MLP neurons of a small language model. Each row is named by its layer, matrix (down: output weights) and neuron, and shows model dimensions 176-271. Each number is 128 + 24 x the weight over its row's rms, rounded and kept within 0 to 255. A neuron's up and down rows have the sign that makes its largest values positive.
A block is one neuron, or neurons of one layer that tend to fire together. After each block is what it responds to, as a language model described it from the Wikipedia text at the highest values.

L6.down839 [151 143 131 127 153 141 106 133 125 138 138  88  98 108  85  94 104 146 129 120 134 118 103 136 137 119 159 210 184 157 107 133 111 143 134 117  86 182 156 125 127 143 151 155 122 127 127 117 146 143 139  75 157 122 111  98 155 120 179 142 129 119 139 134 122 131 115 107 131 113 103 112  80 133 209 131 122  92  83 136 143 132 139 131 124 123 150 163 151 126 129 126 128  96 133 111]
L6.down889 [121 112 108 109 128 139 149 159  94 136  91 111 137  81  73 104 111 105 124 152 107  97 118 200 125 157  95 123 138 151 159  89 124 124 103 139 128 165 131 173 103 104 164  66 126 135 106 111 155 135  89 123 127 139  93 121  75 100 142 133 108 161 156  90 106 107 127 148 121  85 168 107 141 107 127  95 123 177 151 104 153 143 167 145 148 165 124 169 117 119 127 123  97 124 114  92]
Split-word final endings. Final pieces that complete a word split across tokens, mostly plural -s/-es/-ers suffixes plus -ble in trouble and double.

L6.down243 [136 142 144 137 139 139 113 136  79 180 117 139 103  97 118 115 119 121  96 176 141 120 129 119 138 180 108 155 107 159 108 129 118 147 125 156 125 160 151 129 128 107 139 144 121  96 151 110 114 121 123 155 113 153 154 110 143 120 109 164 101 102 114 132 131 103 135 149 165  72 144 120 136 146 140  95 123 175 124 126 150 127 122 125 145 150 100 185  89 119 175 105 151 152 150 118]
L6.down705 [126 113 111 137 114 115 163 138 129 130 122  99 123 137  95 125  87 145 118 144 101 161 120 120 119 123  85 109 138 137 110 133 105 151  79 161 138 153 131 112 129  94 139  93 124 117 171 163 132 135 140 122  68  79 142 156 136  95 136 134 131 136 137 114 155 103 117 119 124  83 133  96 106 122 114 149 168 134 146 115 139 115 124  72 123 166 131 101 147  75 135 132 135 112  99 107]
Relative clause openers. Fires on words opening a relative or subordinate clause after a noun, such as who, that, which, where, how; sometimes fires on word pieces like "eg".

L2.down64 [161  86 100 168 165 149 108 140 138 142 123 133 108 123 106 130 148  65 113 156 103 145 146 119 129 142 138 122 138 164 153 151 124 121 129 140 117 121 151 134 125 120 160 168 142 101 177 106  96 173 117 105 123 139 108 108 156 134 135 103 123 142  98 141 137  91 113 115 105  83 126 135 130 118 138 104 140 125 122 140 115 123 146  84 124  99 125 139 167 101 166 112 133 109 121 117]
L2.down323 [117 151 135 110 162 152 135 107 139 134 113 111  94 151 107 151 100 130 142 147  98  87 136 120 137 116 177 126 160 157 101 110 109 115 135 131 115 151 146 114 130 123 125 165 140 177 129  75 137 187 117 131 116 114  67 108 104 130  95 109 148 143 128 118 120  80  88 125 141 127 114 126 136 107 116 106  83 120 143 137 137 153 125 111 141 121 132 124 146 119  99 110  96 114 103 145]
L2.down517 [126 106 151 113 103 120 130 130 114  98 170 109 142 136 119 110 146 142 121 125 114 102 127 132 117 114 139 112  92 171 109 121 136 125 133 104  99 146 160  82 120 112 122 107 117 130 149  90 116 167 143 130 117 153 143 128 111  87 122 133 132 111 114 127 155 116 107 124 116 153 160 146 154 121 126 104 123  99 113 120 139  97  79  88 126 129 151 109 139 107 199  99 146  86 136  86]
L2.down545 [138 122 127  87  64 108 131 149 117 120 152  92 122  70 156  97 142 146 130 156 102 114 127 107 149 148 126  87 103 152 150 123 123  95 137 122 126 125 134 166 104 109  98 109 148 120 153 128 112 167 153 125 133  93 122 174 148 119 139 112  96 132 113 155 140  65 121 149 128 148 117 137 146  97 121 132 146 142 137 153 190 129 113 111 142 168 145  94 134 117 116 103 125 138 104  94]
L2.down644 [160 136 118 130 158  48 143 159 129 132 147 115 116 151 147 105 126 130 134 109 126 132 144  96  96 123 120 133 120 115 121 140 118 135 116 141 160 132 134 121  85 116 120  79  85 156 142 112 117 125 111 126 125 142 149 136 119 107 137 117  86 166 138 155 137 131 100 134 144  92 127  98 171 164 106 160 133  60 119 152 119 131 103 131 152 129 120 103 130 122 134 106 111 129 150 111]
L2.down712 [128  85 107  93 119  86 126 143 119 146  92 108 127 132 123 120  89 106 147 144  92 142 150 105 114 137 140 124 139 151 139 143 113  92  65 130 131 147 104 146  97 116 154  95  91 121 159 181  85 141 129 130 143 120  93 133 135 115 153  82 106 138  93 117 112 139 129 122 124 110 114 113 118 117 113 124 163 140 124 133 117 158 126 105 158 137 143 108 122 156 127 130 128 121 124 121]
L2.down718 [121  74 162 133  94 114 143 148 157  98 115 102 118 117 171 181 155 143 125 151 124  91 132 133  98 137  85 109 174 112 128 129 174 132 123 171 129 198 117 140 123  78 162  72 114 165 149 150 129 182 125 140 158  79 158 140 126 116 123 126 140 107 139 102 140 155 106 142 126 106 115 110 116 100 130 129 158 121 154 147 121 131 120 111 140 129 135 142 160 144 115 163 102 143 104 130]
L2.down740 [159  94 153 105 135 162 134 124 151 117 160 145 108 147 136 103 170 113  92 145 125 157 161 140 116 146  93 110 173 137 124 129 110  65 121  99 124  93 116  70 120 100 104 126 199 125 125 130  82  74 144 118 136 118 124  96 127 135 126 104 136 141 153 141  94 171 149 115 125 146 122 138 152 105 144 129 135  88 146  81  80 112 124 135 164 145 123  84 146 148 139 111 119 103 155 161]
Clause-introducing subordinators. Words opening a new clause after a verb or noun, mostly "that" after announced, reported or alleged, also who, where, when, what.

L6.down494 [120 110 128 118 124 150 149 147 148 163 161 145 136 135 159 117  81 101 131 162 141 126 180 120 167 142 166 103 130  93 131 171 114  89 173 137 153 157 161 178 136 100 115 118 151 125 126 104 137 143 150 132 165 101 135 125 110 144 118 112 165 133 139 158 162 167 104 131 105 134 179 162 115 100 136  95 124 140  94 120 167 167 142 119 157 101 116 149 123 168  91 151 153 110 130 131]
L6.down540 [124  76 136 135 116 145 100 138 112 184 121 114  98 115 168 103 140 158 170 104 124 135 135 122 164 139 131 135 141 119 115 123  99 121 101  99 110 155 115 158 115 105 118 111 136 157 102 122 141 125 107 151 106 166 139 146 141 116 136 147 125 137  73 120 126 144 153 170 144 151 106 184 110 175 161 115 114 149 132 108 144 153 141 142 171 148  95 141 159  84 102 142 139 146 135 103]
Word-final subword pieces. Short final pieces that complete a word split into several tokens, such as the ending of weap-on, electr-on, form-at, faun-a, penicill-in.

L6.down687 [109  99 110 147 169 119 112 134 104 151 124 140  92 118 115 148  91 112 136 116  84 174 151  89  83 141 122 167 139 119 135 154 139 125 123 102 113 107 125 132 114 118 156 151 128 137 143 161  83 155 129 128 150 136 101 122 162 115 102 154 116 120 107 138 147 140 147 175 105 156 112 148 144 143 106 120 123 116 118 111 142 154 108 117 137 131 120 165 123 144 136 120 128 179 111  91]
L6.down1194 [136 149 123 117 126 154 149 144 134 112  95 141 138 126 177 121 138 192 133 135 110 122 132 123 126 132 105 141 165 135 128 142 126 145 115  92 126 171 156  98  71 168 166 169 121 185 109 109 132 105 123  97 164 121 160 117 158 144 163 119 158 106 112 120  86 151 118 140 103 157 102 146 102 105  84 161 167 105 142 133 126 156 109 135  75  97 157 164 150 137 133  92  82 106 146 120]
Mid-word vowel-consonant fragments. Short syllable pieces such as ol, ar, or, al, read mid-word inside names or longer words split into subword tokens, as in Rand-ol-ph, St-ol-berg, Cath-ar-ines.

L2.down65 [143 156 127 146 105 112 112 133 121 101 140  89  86 102 154 188 162 115 124 110  97 135  92 155 147 107 131 115 152 189 118 124 127 135 142 136  70 144 146 149 106 141 158 164 124 127 130 123 129 144 147 158 119 128 149 126 135 143 131  96 143 142 115 131 148 178 102 107 115 117 135 126 101 148 121 190 141 141  82 135 161  84 125 112 108 120 121 118 113 144 158 145 131  75 119  91]
L2.down104 [121 137 147 123 114 137 151 123 167 137 101 115 122 124 117 150 144 111 121 106 136  97 115  90 107 129 175 151 117 131 131 105 136 100 139  94 128  95  88 105 129 151 106 126 100 148 119 135 126 115 144 130 145 107 119 113 145 112 139 138 155  98 111  91 173 145 118  96  92 105 166  87 108 116 130 126 145 123 186 115 116 117  57 118 138 110 116 170 132 133 104 120 115 132 152 104]
L2.down525 [120 111 169  84 143 120 138 137 108 132  78  97 111  77 115 163 108 178 154 149 145 104 120 113 108 131 143 135 168 151 131  86 105 157 120 150 121 130 121 155 141 148 168 103  90 142 122 131 130 129 145 145  93 117 115 119 142 117  93 118 118 143  74 132 134 108 126 130 105  92 139 105 117 176 134 144 138 128 127 121 124 116 120 138 115 167 107 118 164 136 112 114  75 122 139 142]
L2.down593 [115 117 134 116 136 106  48 130  96 121 124 131  81 115 141 133  92 130 140 129 103 127 127 144 112 122  76 117 146 123  91 148 157  93 103 138 131 133 145 122 131 164 152  99 153 172 123 112 164 139  75 133 157  91 153 125  82 137  91 158 103 102 146 118 124 138 106  88 139 127 160 119 112 116 114 111 140 125 118 161 136 127 132 147 119 161 121  94 178  90 151 115 148 142 115 117]
L2.down1012 [153 136 176  99 152 100 126 140 111 114 112 127 151 146 104 131 120 143 105 147 111 134 112 160 119  88 128 133 186 127 139 149 149 146 162 151  96 138 138 110  96 108 185 121 147 117 102 119 155 175 169 113 138 144 126  99 131 107 115 111 145 146  76 152 132 132 211 143  77 119 118 126 139 143 175 125 142 157  70 129 118 158 129 112 132 142 130 158 140 107 143 163 132  98 116 108]
L2.down1015 [159 163 102  65  77 133 126 131 100 130 144 143 102 104 128 146 112 108 127 146 157  74 177  94 111 112 130 128 141 112 127 102 152 149 167 148 112 132 103 118 118 119 149 100 135 152 129  87 134 134 132 149 145 173 127 141 155 133 101 128  99 115 111  95 147 106 147 157 118 119 141 135 115 138 160 148 128 163 132 109 114 148 158 165 100 131  89 103 151 167 117 125 127 114  91 145]
L2.down1023 [116  95 164  85  95 139 105  84 114 111  95 184  92  99 150 128 132 129 139 132 146  86 168 153 141 158 156 147 169  98 151 103 118 168 117 184 146 111 171 113 124 146 109 110 123 143 136 125 127 161 115 144 104 136 127  97 142 141 128 117 159 143 127 101 106 124 135 118 113 129 102  82 154 165 140 120 162 137 118 106 124 137 177 111 122 121 148  97 103 126 122 126 110  95 122  79]
L2.down1259 [126 142 146 174 127 127 130 107 118 144 110 143 121 131 154 147 137 163 137 114 137  93 101 101 107 132 121  95  94 110 165 122 148  60 121 106 136 142 108 173 108 107 123 124 142 146 155 114 115 142 151 138 113 137 144 108 111 128 135 147 180 149  91 116 140 126 152 109 119 129 144 148 165 166 142 147 105 142 116 144 126 108 105 110  80 125 135 109 109  81  87 155 145 128 158  85]
During plus word fragments. Mainly the word during before a period or event (during the Second World War, during their visit), plus fragments like man, ol, detail and table rules.

L11.down39 [129 124 110  91 126 135 170 106 109 113 115  69 125 147 124 154 116 143 161 131 156 191 136 110  89  95  95 151 141 111 131 159 100 108  75 121 104 125 117 152 111  97 159 155 154 136 134  91 126 104 118 134 137 132 104 148 146 136 147 162 121  82 135 148 105 109 149 107 164  91 140 136 103 127 119 133 154 141 113 145 122 111 120 139  62 143 116 122 153 119 138 153 170 157  93 116]
L11.down518 [110 154 118 107 112 118 152 115 139 133 169 154 119 122 117 185 166 140 113 140 151 150 140 127 107 145 125 156 106 142 129 121 120 146 159  93 128 105 143 113 120 139 159 148  99 124 133 110 168 112 164 119 118 159 159 121 117 129 105 171 145  96 161 105 132  99 136 183 182 124 106 101 151 130 140 122 120 121 104 123 151 146 133 137 113 136 153 118 139 147 110 116 117 107 122 119]
L11.down894 [206 142  87 132 145 114 136 111 161 155 161 107 135 120 162 165 171 171 107 166 140  95 110 116 146 145 123 145 108 170 109 159 109 114 133 140 146 166  62 151 109 137 161  89 102 132 110 134 105  97  80  98  84 104 144 128 114 109 128 125 111  97 111 127 140 137 132 138 145 122 145 115 134 121  96 151 147 131 131  91 148 100  96 116 112 130 116 121 107 127 140 134 112 111 120 130]
L11.down916 [ 94 114  98 129  88 151 135 144 149 167 154 174 140 131 106 146 145  64 191 112 118 160 158 176  67 113 147 143  76 146 131 130 160 146 198 125 134 127 105 106 123 127 136 139 136 177 145 109 126 102 112 147 126 173  92 150 129 117 165 141  85 102  78  78 113 139 109 126 109 126 107  95 151 111 121 115 119 110 140  83 144 137 122 105  90 134 104 128 144 133 114 120 122 127 130 157]
Date month tokens. Month names in dates right before a day or year (May 7, 2016; In July 2019), plus "in" before years and table header cells (Date, Title).

L11.down78 [107  98  95 133 129  58 113 153 116 129 128 130 121 160 123 132 147  95 130 153  98 152 121 100  97 156 169  99 139  86 159 137 157 101  85 102 128  98 126 125 101 116 164  98 140 151 133 159 136 140 110 115 143 130 128  65 110  93 147 160 115 128 108 136 157  74  96 138 120 124 111 132 162  83  81  74 168 134 132 126 111 150 123 120 122 116 168 119  93 121 104 143 136 162 130 101]
L11.down368 [124 140 155 124 130 125 109 140  92 162 127 118  86  98 142 104 142 121 142 138 115 105 107 163 136 104  76 171 159 151 112  94 124 115  94 128 113 144 141  95 118 123 113 141 134 109 147 109 157 122  71 111  92 130  99 102 132 115 154 110 138  98 115 147  98 136 129 129 140 131 194 117 138 162 160 136 132 120 126 136 117 152 144 152 130 116 119 129 145  96 146 151 110 166 137 108]
L11.down779 [121 147 131 163  96  82 163 125 172 112 128 174 117  89  85 127 157 146 135  96 111 110 187 118 126 128  89 148 145 157 184 126 104 105 118 112 136 103 135 176 104 157 122 139 170 100 163 133 104 137 123 137  96 110 142 120 134 119 102 129 116 176  97 117 113 115 130 106 143 117 162 156 114 118 125 131 155 116 140 124 126 149 116 105 162 139 108  77 121 178 127 165 109 116 114 105]
L11.down1015 [117 137 155 107  74 149  95 155 154 133 143 112 121 166 139 138 125 137 145 160 125  99 136 136 165 121  90 125 185 124 122  86 129 127 137 117 141 114 162 114 138 128 159 125 118 107 163 122 177 114 132 126 119 106 125 154  77 165 123 187 119  99 146 104 113 101 114 146 148 168 155 125 190 136 155 156 152 112 122 146 136 143 127 136 127 110 109 129 147 107 131 140 129 112 139 104]
Subject before verb. Words that act as subject just before a main verb, mostly relative pronouns opening a clause after a noun (which, that) and sentence-initial It/They, as in "which had", "It offers".

L2.down106 [ 94 145 159 116 115 137 152  97  86 122 141 117  91 110 137  84 119 142 170 149 133 128 133 156 139 123 166  98 144 149 101  99  97 112 132 154 100 152  85 134 130 140 144 150 106 136 127 114 140 119  83  92 178 115 103 126 107  93 159 183 108 156 129 151 122 155  87 121 151 143 111 150 111 138 134 173 187 119 135 128 125 150 163 122 147 165 107 128 136 140 129 122 177 110 103 110]
L2.down147 [161  97  92 157 131 142 118 130 124 127  96  81  88 147 123 132 144 116 125 114 185  80 129 124 113 180 121 136  87 125 103  65  90 151 124 165 133 150 113 106 154 149 112 102 133  78 130  98  93 172 134 100 106 139 114 121 141 152 111 142 113 132 145 135 167 139 173 125 114 138 129 123 139 108 115 120  85 130  54 114 133 181 119  99 130 122 100 121 150 134 137  93 100 120 109 135]
L2.down210 [128 107 162 120  99 111 125 108 130  89  56 106 133 141 135 131 124 126 101 105 110 126 105 132 108 137 117 131 143 147 114 153 117 142  72 118 134 181 122  69 130 168 120  94 116 142 131 151 141 115 119 137 128  89 133 138 100 129 172 117 162 123 144 133  90  79 128 171 122 136 129 126 129  87 122 152 118 150 143 139 131 108 131 131 112 144 122 124 149 150 173 142 159 123 131  91]
L2.down345 [194 123 132 116 135 168 101 126 133 108 145 134 102 123 156  45  89 119  96 141  99 123 128  89 171 136 147 119 121 120 157  86 108  83 136 156 134 135 108 117 144 110  85 124 123 110 149 131 164 147 143 158 143 136 126 121 117 106 108 102 145 148 123 106 165 125 176 169 129 136  88 175 110 100 151 131 152 121  93 125 157 123 135 135 121 119 123  92 110 146 119  92 154 121  97 185]
L2.down551 [132 131 156 154  70 152  74 144 126  86 161  79  80 114 108 146 136 115  86 134 144 121 143 142 125 151 153  87 146 144 142 102 127 104 116 135 114 153 120 166 107 151 143 157 146 142 129  97 145 153 165 145 118 136 156 153  98 128 137 129 136 108 112 133 145 122 128  90 163  95 116 119 117  97 125 114 131 117 129 149 119 129 152 145 141  98 129 136 144 137 106 125 161 143 166 141]
L2.down984 [152 122 149 133 108 124  70 124 124 151 103  88 112  99 117 153 118  94 134 133 150 102 139 162 153 164 159 123 139 112 103 132 141 129 155 134 118 100  76 158 100 119 142  97 127 149 123 128 150 113  59 178 127 119 126 106 137  99 128 133 143 112 113 127 147 116  78 131 142 139 127  73 150 124 140 169 105 140 117 111 161 100 135 127 121 130 125 133 132 164 125 190 146  90 165  83]
L2.down997 [123 137 139 113 130 170 137 110 113 139 185 131 128 151 157 111 115 114 134 123 150 131 104 179 103 163 111 110 116 119  61 137 130 116 138 106 136 133 107  95 140  92 134 104 147 125 130 126 168 178 119 132 139 159 104 117 115 119 123 124 125 114  83 113 149 105 127 159 126 120 157 112 145  66 121 139  98 187 131 107 165 106 111 145 111  82 119 122 139 129 115 156 123 107 138 145]
L2.down1087 [140 122 195 125  94 132 171 111 160 113 138  85 122 125 110 149 111 128 106 148 124 110 131 124 139 108 142  93 163 114 110 111 129 168 118 145 123 147  99 105  84 162 149  96 132  97 125 186 107 177 125 142 132  99 107 112 110 128 123 155 104 111 103 100 122 181 133 171 182 109 103 121 114  91 158 146 136 148 137 126 164  98 105 113 140 127 106 149 123 110 101 109  94 138 167  90]
Word-final suffix pieces. Final word pieces, mostly plural -es/-s endings (examples, hectares, Asterales, schools), plus "Los" before "Angeles" in place names.

L11.down139 [139 142 120 134 130 124 115 168 109 175  77 130  93 151 117 111 130 154 143 181 122 141 126 105 150 113 133 116 115 138 144 117 165 128  90 124  99 158  99 140 118 145 173 111 144 130 141 139 163 113 127 106 156 106 103 162 146  98 118 140  83 139 102 142 133 129 100 119 142 102 156 127 126 107 192 151 112 137 139 160 144 165 118 134 114 154 144 151 141 118 110 129 118  84 135 124]
L11.down292 [160 154 124 124 113 131 122 112 116 126 111 101 163 107 150 119 133  95 145 166 135 120 149 105 115 121 121 117  94  97 124 132 116 178 140  75 129 127 112 163 127 110 112 113 136 173 175 121 102 122 119 108 128 153 111 115 127 176 119 102 144 132 176 113 139 157 126 159 150  84 133 150 119 186 171 138 107 160  90 130 135 101  76 143 127  93 121 133 146 155 116 180 120 158 115  63]
L11.down417 [118 112 140 112 130 137 109 100 101 134 139 141  97 124 154 115 150 124  91 174 115 124 142 119 174  91  98 142 150 106 122 107 100 110  62 182 143 140 110 138 122 143 143  95 140 162 142 139 108 124 132 160 115 142 118 127 106 102 161 128 111 141 173 138 115 152 122 164 130 128 123 143 118 140 146 103 128 107 150  83 110 159 156 113 103 140 113  80  88 109 150 128 136 119 139 120]
L11.down1136 [152 143 103 116 130 132 125 134 111 114 135 116  99 125 146 137 139 124 134 119 114 107 132 144 103 155 118 166 132 147 122 134 134  95 105 114 107  77 131 138 125 155 127 129 110 124 135 123 185 124 118 121 128 173 120 131 170 107 173  82 127 125 128 133 150  99 119 131 160 127 163  97 137 107 112 152 173 194 126 100 145 146  81 136 130 134  89 125 137 140 111  93 110  83 125  72]
Plural noun endings. Plural suffixes (-s, -es, -ings, -ities) closing a noun split into pieces, usually before of, and, in, e.g. method-s, techniqu-es, cott-ages.

L2.down47 [185 122 158 146 115 109  83 158 136 147 165 142 148 162 138 115 130 135  97 119 154 158 130 176 130 113  92 179 188 114 165 129 137  74 129 158  91 131 119 131 116 110 109 150 152 109 120 153 127 105 101 124 102 126 142 121 158 116 109 112 145  91  78 123 191 149 146 145 147 124 113 102 135 140 128 103 166 115 143 157 158 156 128 123 128 114 112 142 117 135 111 139 120 140 100 177]
L2.down284 [140 148 173 126 128  95 152 145 121 124 142 134 146 126 123 100  84 140 155 123 118 181 185 142 124 125 102  86 115 171 121 153  98 114 128 142 145 133 120 111 188 149 153 118 134 136 139 110 140 164 140 149 175 100 104 120 118 144 127 138 151 144 161 120 132  87 114 130  73 139 129 162 179 123 132 139 121 142 128 150  74 118 113  93 160 113 158  88 130  79 123 123 108 119 137 112]
L2.down318 [127 136 160 127 126  93 153 136 125 184 109 119 182 137 107  92 131 158 140 166 123 115 148 131 120 149 142 142 123 113  89 154 154 137 127 149 119 165 102 126 148 152 142 151 122 126 128 102 102 110 123 163  93 124 105 163 139 153 110 121 160 127  99 149  93  87 152 131 149 127 145 152 120 139 107 187 146 159 128 103 157 153 150 160 121 151 168 163 148 145  89 154 104 130 130 133]
L2.down406 [118  92 138 124  83 162 122 155 129 138  90 117 153 102 118  82 126  92 137 148 121 141 174 138 147 103 115 120 104 142 115 164 122 142 199 133 146 118 132 152 123  94  82 163 114 119 148 139 133 119 112 165 110 137 112 132 144 125 152 137 112 125 125  99 115 148 122  74 120 115 117 139 111 114 132  91 145 123 153 130 174 127 117 111 103 119 163 144 136 155 162 115 127 137 122 128]
L2.down422 [144 132 148 119 149 118 134 108 127 118 151 117  95 131 105 128 124 140 160 151  98 141 149  75 147 106 130 118 155 129 137 116 172 108 125 133 151 177 116  77 118 103  96 116 163 115 146 111 166 118 123 129 152 130  88  97 133 136 103  93 137 157  96 143 140  94 115 172 149 147 107 134  94 127 119  90 121 105 133 128 140 134  71  93 156 143 130 134 127  98 126 136 126  87 137 149]
L2.down874 [154 159 155 125 153  61 140 164  77 140 130 136 124 129 121 121 149 152 134  90 112 100  96 125  83 128 127 158 164 118 167  86 155 137 114 125 119 136 117 163 117 137 126 114 113 149 170 123 127  81 175 147 104 147 120 162 111 137 121  75 165 158 135 124 144 114 148 135 151 159 114 124  57 113 150 151 105 104 177  89 158 121 122 145 138 106 126 158 164 118  92 121  93 166 118 135]
L2.down1046 [116 134 148  75 136  92 109 101 146 134 122 135 113 168 102  82  91  93  91 117 116 151 102 118 147 124 125 128 131 129 134 133 136 125 141 136 137 121 154 172 125 129 128 120 139 130 112 146 139 154 116 102 124 121 132 143 132 160 126 140 130 154 106 165 131  94  77 150 131  96 139 136 115 121 140 156 130 142 156 129 113 147 133 140  61 163 173 147 124 113 108  79 158 136 135 171]
L2.down1056 [176 107 147 131 123  96  95  98 131  84 135 115 145 152 159 162 136 137 104  99 142 120 133  88 110 138 126  96 177 141 164 138 154  94 112 142  89 127 116 138 129 114 122 127 109 170 158 109  98 132  86 126  98 105 126 141 127 154 134 116 118 127 106 141 103 130 122 127 158 130 135  88  89 129 159 147 142 113 169 129 138 138 173 117 112 154 150 101 115 165 133 144  94 118 174 110]
Competition placing words. The word place after ordinals in medal tables and results, e.g. first place, 12th place, plus ranking words like placed, topped, USA in draws.